MLP neurons of a small language model. Each row is named by its layer, matrix (down: output weights) and neuron, and shows model dimensions 416-511. Each number is 128 + 24 x the weight over its row's rms, rounded and kept within 0 to 255.
Before each neuron's rows, "raises" lists the tokens whose logits its output raises most directly, leaving later layers aside.

raises: "ly.", "in.", "in,", "ins", "in"
L6.down915 [148 160 141 100  94 176 117  93 102 108 118 112 136 118 135 147 125 104 158 130 130 117 136  92 179 166  93 131 115 146 135  76  99 114  92 122 143 179 104  88 151 141 112 123 152 117  98 173 146 173 131 138 128 135  99 128 112 148 157 116 101 146 139 148 154  87 118 105  93  97 111 142 123 102 103 102 113 115  97 105 137 102 191 137 111  84 148 110 124 129 114 153 132 129 174 132]

raises: "ably", "atively", "ional", "ement", "able"
L3.down305 [145 117 122 134 154  66 127  97 143 131 117 101 156 114 116 153  99 115 133 144 134 162 105 158 120  88 155 117 145 139 132 119 143 142 146 112 113 138 154 165 113 130 149 174 124 146 131 107 108  82 127 123 152 102 133 145 155 141 114 153 118 106 108 178 116 128 123 120 154 166 135  96 122 132 117 183 155 105 119 162 139  94 132 123 113 125 177 141 143 113 119 106 141 109 116 123]

raises: " months", " minutes", " times", " month", " days"
L3.down911 [127 134 128 120 142 141  75  87 106 137 117 123 134 145 166 134 104 100 100 130 139 134 142 138 132 131 112 128 138 117 150 130 109 131  96 123 153 164 138 139 115  89 105 111 144 149  88 180 124 139 124 121  86 121 108 123 138 126 145 102 129 158  99 143 131 105 133 130 121  87 198 153 137 114 157 124 110 109  95 106 139 114 131 146 152  90  93 103 113 156 105 147 126 135 201 215]

raises: "\" and", "\"", "\" |", "\",", "\" ("
L3.down1716 [128 156 152 130 181 124 118 126 140 135 125 148 149  78 115 180 109 178 119 126  98 134 136 145 134 120 116 151 157 164 102  96 137 148 126 122 137 124 116 146 117 103 116 130 136 162 107 118  93 101 147 114 131  94 130 148 144 125 127  77 176 132 102 128 125 110 164  75 114 167  92 145  91  94 107 125 170 134 137 112 134 118  74 185 106 163 171 102 148 131 140 129 141 162 164 110]

raises: "abb", "mission", "use", "ment.", "ment of"
L6.down1565 [109 158 145 113 115 125  74 125 144 141 146 106  98 104 116  96  82 138 130 132 151 155 131 188 126 134 127 100  91 143 159 140 129  98 136  95 181  96 151 151 129 124  90 135 127 138 106 139 141 141  78  98 158  92  99 113 185  93 102 125 120 125 139 133 120 128 108 148 159 130 111 111 122 128 138 162 167 103  84 152 129 163 136 109 117 105 145 127 127 100 130 149 146 131 111  95]

raises: "ters", "ters.", "way", "pp", "al and"
L6.down1132 [109  80  89 131 142 156 166 144 162 156 118  88 125 183 127 109 113 155 123  96 135 167 129 143 169 115 111  84 142 142 118 165 147 102 113 142 132 158 116 145 109 108 100 138 127 148  86 148 127 123 128 125 113 110 119  96 164 100  89 166 106 127 122  94 141 152 114 122  82 141 121 147 150 155 150 119 127 130 111 109 152  83 125  79 126 108 114 145 112 125  82 148 181 152 131 121]

raises: ")\"", "\").", ") |", ")", ") "
L3.down1420 [132 135 137 156 139 130 116 133 130 142 149 115 161 115 161 107 123 134 121 138 165 151 134 145 134 109 122 118 161 145  94 150  85 170  91 130 163 112 121 166  84  81 117 103 147 165  77 104 142 106 146 120 135 100 150 144 108 101  93 142 157 125 133 123 144 104 116 172 137 150 110  98 144 132  91 144 120 120 113 125 150 144 124 185 171 122 193 131 127 127 150 108 146  84 102 135]

raises: ", they", ", it is", ", he", ", it", ", he was"
L6.down372 [123 122  90 130 143 125 121 155 123 152 129 153 105 132 156 116 105 134 145 122 159 126  99 112 122 107 126 158 132 117 107  98 119 152 162 165 112 120  81 123 126 170 118 156 129 149 122 153 127 159 126 158 162  62 123 180  98 114 128 167 141 152 143 145 143 128 143 109  97 159 124 137 156 173 161 122 100 136 132 153  95 136 140 167 137 120 163 136 160 145 130 114 152 133 126 127]

raises: ")\"", ")===", ")", ") |", ") to"
L6.down981 [129 144 118 169 138 138 123 126 152 151 156 147 148 112 141 121 106 117 121 151 160 150 106 108 126 113 144 144 143 106  88 123  92 178 111 127 162 160 132 117  63 109 123 163 148 111 127 144 134  38 149 112 115 111 137 103 172 116 139 171 152 171 174 130 147 121 126 153 123 141 127 122 157 123 126 151 154 115 135 113 122 143 100 149 149 110 107 153 113 138 134 101  98  56  93 114]

raises: "pload", "==Plot", "The film", "- \"", "==Career=="
L3.down859 [120 164 131 118 137 112  85 141 123 112 134 139 125 132 167 137 159 128 127 118 158 158 175 152 132 151 111 121 107 139 120 137 176 121 154 134 155 132 124 131 134 123 138 131 114 107 148 129 158 151 113 143 190 136 134 115 116 124 145 156 130 126 138 139 148 117 126 121 108 136 109 119 113 109 136 197 130 132 126  96 128 114 103 120 123 123  66 120 133 117  97 152 137 127 125 191]

raises: "ing==", " | Date", " Location", "ics==", "s=="
L3.down1701 [ 91 122 155 130 125 149 120  98  94 140 139 117 118 170 128 106 200 117 125 127 160 115 116 140 151 129 137 131 141 139 128 119 129 135 122  96  96 118 134 106 142 111 144 151 141  98  88  85 114 123 120 142 143 140  96 150 169 117 146  79 132 110 151 117 146 141 115 117 113  80 154 117 135 165  96 136 160 114 117 136 130 139 128  99 117 113 153 175 128 104 103 113 124 141 133 112]

raises: "ated in the", "ined", "ère", "ated with", "ated"
L6.down1385 [158 144 137 138 145 126 107  90 154 133 113 121 134 128 135 105  94 112 115 100 126 113 128 137 138 106 133  76 173 108 116 162  92 129 148 101 122  87 115 117 126  97 196 123 120 124 112  90 143 102 169 142 141 166 137 140 117 162 162 112  67 121 138 135 146 114  81 100 150 127  78  92 115 134 104 136 137 170 126 119  89 133 150 157 121 160 143  98 108 111 143 127 127  82 111 118]

raises: "ive.", ").", " work.", "ly.", "ent."
L6.down94 [121 112 125 105 126 131 102 201  93 114 161 104 108 146 129 105  99 140 138 117 108 102 162  98 127 136 158  90 136 120 130 149 135 135  80  89 107 134 144 105  99 132 123 127 144 147 130  87 119 118 116 123 118 146 126  70 139 152 126  65 106 127 129  98 107 146 127 171 150  85 142  96 140  93  91 124 100  78 108 136 193 101 137 130  97 166 108  93 112 107 125  92 134 172 130 133]

raises: "ed with the", "ed with", "ed in a", "ements", "ants"
L6.down1842 [104 152 116 140 161 125 107 126 128 127  90 114 140  93 134 103 118 143 119 101 183 123  92 129 122  81 107 113 155 143 161 107 152  66 136 126 133  96 113 113 191 104 110 102 115 125 125 151 126 123  81 105  95 117  99 146 116 150 101 104 120 125 156 157 153 152 114 149 167 119 101 120 134 166 132 125 177 117 171 132 101 145 131 148 154 161  82 105 145 129 126 119 142  79 111 111]

raises: "age.", "ity.", "m.", "wards", ")."
L6.down1176 [128 109 153  95 125 137 133 145 121 100 130  96  97  82 139 119 163 149 134 120 149 132 133 102  99 108  86 147 111 108 113 105 127 147 167 130 153 119 143 113 120 142 126 157 155 101 152 103 128 150 137 123 109 129 130  96 162 102 166 144 150 117 111 157 144 173 108 138 129 114  97 116 131 119 113  98 131 138 117 104 102 116 143  99 169 147 135 126 129 140  93 134 134 137 121 177]

raises: "ing to", "ing on", "ing,", "ing was", "ing and"
L6.down491 [153 133 115 123 123 171 120 134  90 147 155 145 145 178 103 141 108 111 115 110  81 118  72 151 111 125 127  79 157  97 169 115 101 118 166 107  97 129 159 128 145 152 153 125 104 134 100 161 136 158  34 119 125 113  91 128 108  78 137 110 110 106 110 154 101 110 153 124 160 102 160 144 147  89 133 161 142 149 154 153 129  87 160 117 150 133 143  79  82 136 120 102 164 145 115  98]

raises: " review", " magazine", " Journal", " wrote", " Associ"
L6.down1053 [151 118 106 134 112 122 128 105  92 126 173 151 153 127 102 112 107 111 116 122 144 108 100 148 151 160 129 143 144 117 133 115 146 137 122 126 142 153  89 129 108 136 169 113 133 123 147  87 122 119 158 132 128 128 130 153 122 155 114 113 124 100 128 134 179 137 134  97 136 173  93 155 136 132 126 176 159 143  95 103  94 161 109 111 119 106 101 151 120 188 142 114 127 123 137 143]

raises: "est", "est.", "r.", " of E", " of S"
L6.down1475 [126 194 140 113 168 156  70 128 149 140 107 172 144 146 166 151  85 160  94  82 138 163 144 105 183 131 187 145 134 134 101 111  90 167 144 137 145 126 112 133 138  69 108 133 140 150 147 124 114 156 152 174 131 138 126 107 101 112 102 126 111 145 138 151  87 121 114 103 143 124 119 150 109 133 119 137 141 100 103 202 195 151 126 119  97 106  52 153 136 120 138 132 118 126 135  74]

raises: "ters", "x", "ps", "pts", "ters."
L6.down36 [160  99  92 110 156 124 131 141 189 127 100 102 119 119 117 138 130 146 119 126 123 107 136 152 104 144  88 145 155 143 147 159  83 123 118 169 131 110 123 121 139 126  99 163 141 114 130 111 144 141 167 124 123 128 114 114 123 135 137 159 150 147 134 121 110 112  82 151 110 133  95  89  69 154 165 122 154 100 108 128 162 152 116 152 155 134 134 171 111  90 131 127 135 100 118 143]

raises: " musical", " poem", " music", " album", " poetry"
L6.down91 [104 201 150 123 139 110 109 140 122 172 138 126 141 151 149 118 125 124 156 118 126 114 109 130 125 128 145 144 125 123 125 113 127 164 120  93 108 119 125 130 126 134 103 143 133 104  86 135  81 152 162  83 139 115 157 131 118  70 121 122 100 120 121 150 181 118 144 151  64 134 110 122 121 117 135 112 106 148 166 112 137 144 148 108  96 171 147 118 113 123  98 106 120 110 167 115]

raises: "})", "), and", "\").", ").", ") and"
L6.down1297 [154 118 110 156 126 107 136 122 170 153 151 131 127 128 131 118 126 170 127 123  93 142 150 164 142 132 114 125 109 131 133 150 132 142 192 119 150 132 129 119 140  61 115 105 114 132  79 148 171 105  97 101 131 112  91 145 165 175 106 190 114 134 121 144 114  64 101 122 109 133 114 132 116 117 104 168 162  93 135 138 104 147 158 148 127 147 167 190 134 138  90 121 100 120 137 140]

raises: "ons", "on.", "ua", "ons.", "onor"
L6.down911 [139 155 135 119  97 165 133 139 118 135 154 101 106 149 127 109 134 169 143  80 103  82  93 108 124 147 171 160 146 135 118  92 150 102 148 124 124 106 163 132 141 155 126 138 147 123 102 171 107 150 134 131 120  92 125 117 138 155 145 136  66 112 146 128  90 133 116 127 159 126 134 102 123  89 112 120 159 147 118 124 124 120 157 166 126 139 118 101 147 153  83  94 130 140 120  93]

raises: "\"", "\" (", "\").", "\" |", "\","
L6.down940 [116 113 139 124 195 104 108 149 154 159 129 134 135 106 103 144 108 131 131 155 173 103 121 116 118 128 140 149 153 142 104 109 123 143 116 118 156 123 126 130  96 133 121 124 133 117 100  95 131 116 101 115 124  98 160 121 153 142 157  90 145 145 138 135 120 123  85 117 114 113  80 115 136 145 138 179 133 147 142 120 155 119 120 187 115 121 147 148 127 120 168 112 142 134 138 139]

raises: "er", "ist", "ists", "ior", "ists."
L6.down1523 [128 158 143 116 171 127 126 113 159 165 120 109 121 109 104 150  80 108 150 123  89 157 123 148 119 142 112 152 120 144 151 128 129 160  99 132 112 170 122 134 140 135 131 127 160 156 153 100 136 104 164 118 112 133 142 168 131 131 155 131  76 139 108 121 167 141 104 151 118 178 152 128 117 125 122  86 131 102 119 144 146 136 141 103 121 130 121 143 110 146 122 180 117 154 112 136]

raises: "|---|", ", it", "//", ", it is", ", where"
L6.down385 [102  86 127 117 114 157 153  79 124 113 132 179  96 111 116 166 111 155  78  91 104 132 142 160 129 123 124 105 173 103 126 126 102 128 133 130 123 138 132 183  65 118 155 142 154 112 105 152  95 136 165  99 102 127 137  99 118 137 135 146 133 105 116 131 100 163 149 134 154  80 133 161 124 135 115 154 147 132 100 123 124  99 146 152 140 151 142 110 149  93 124 146 164 140 118 143]

raises: "5", "4", "7", "8", "6"
L3.down1548 [170 112 145 148 144 115 144 118 134  81 152 104 141 129 107 146 155 121  92 134 133 101 109 167 124  84  85 107 104 137 147 127 118 151 135 132 142 120 134 198 111 125 121  94 125 135 158  94 142 140 102  97 130 122 171 102 200 158 123  98 156 156 125 119  95 127  68 135 152 182 122  65 134 126  96 140 145 145 116 118 117 122 131 179 143 112 115  85 108 111 157 107 120 112 111 139]

raises: "ins", "ons", "ien", "orts", "ons."
L6.down1737 [142 149  82 148  97 162 112 127 136 110 103 101 111  93 103  81 105  95  90 110  91 163 116 145 114 107 109 123 157 139 133 137 123 155 148 150  99 113 119 115 152 178 165 111  97 123 129 119  89 132 131 100 126 113 164 113 164  90 163 105 139 172 156 145 104 137 154 117 140 153  91  78 104  97 186 143 128 124 105 135 120 125 170 103 110 127 113 117 125 131 108 106 104 112 126  81]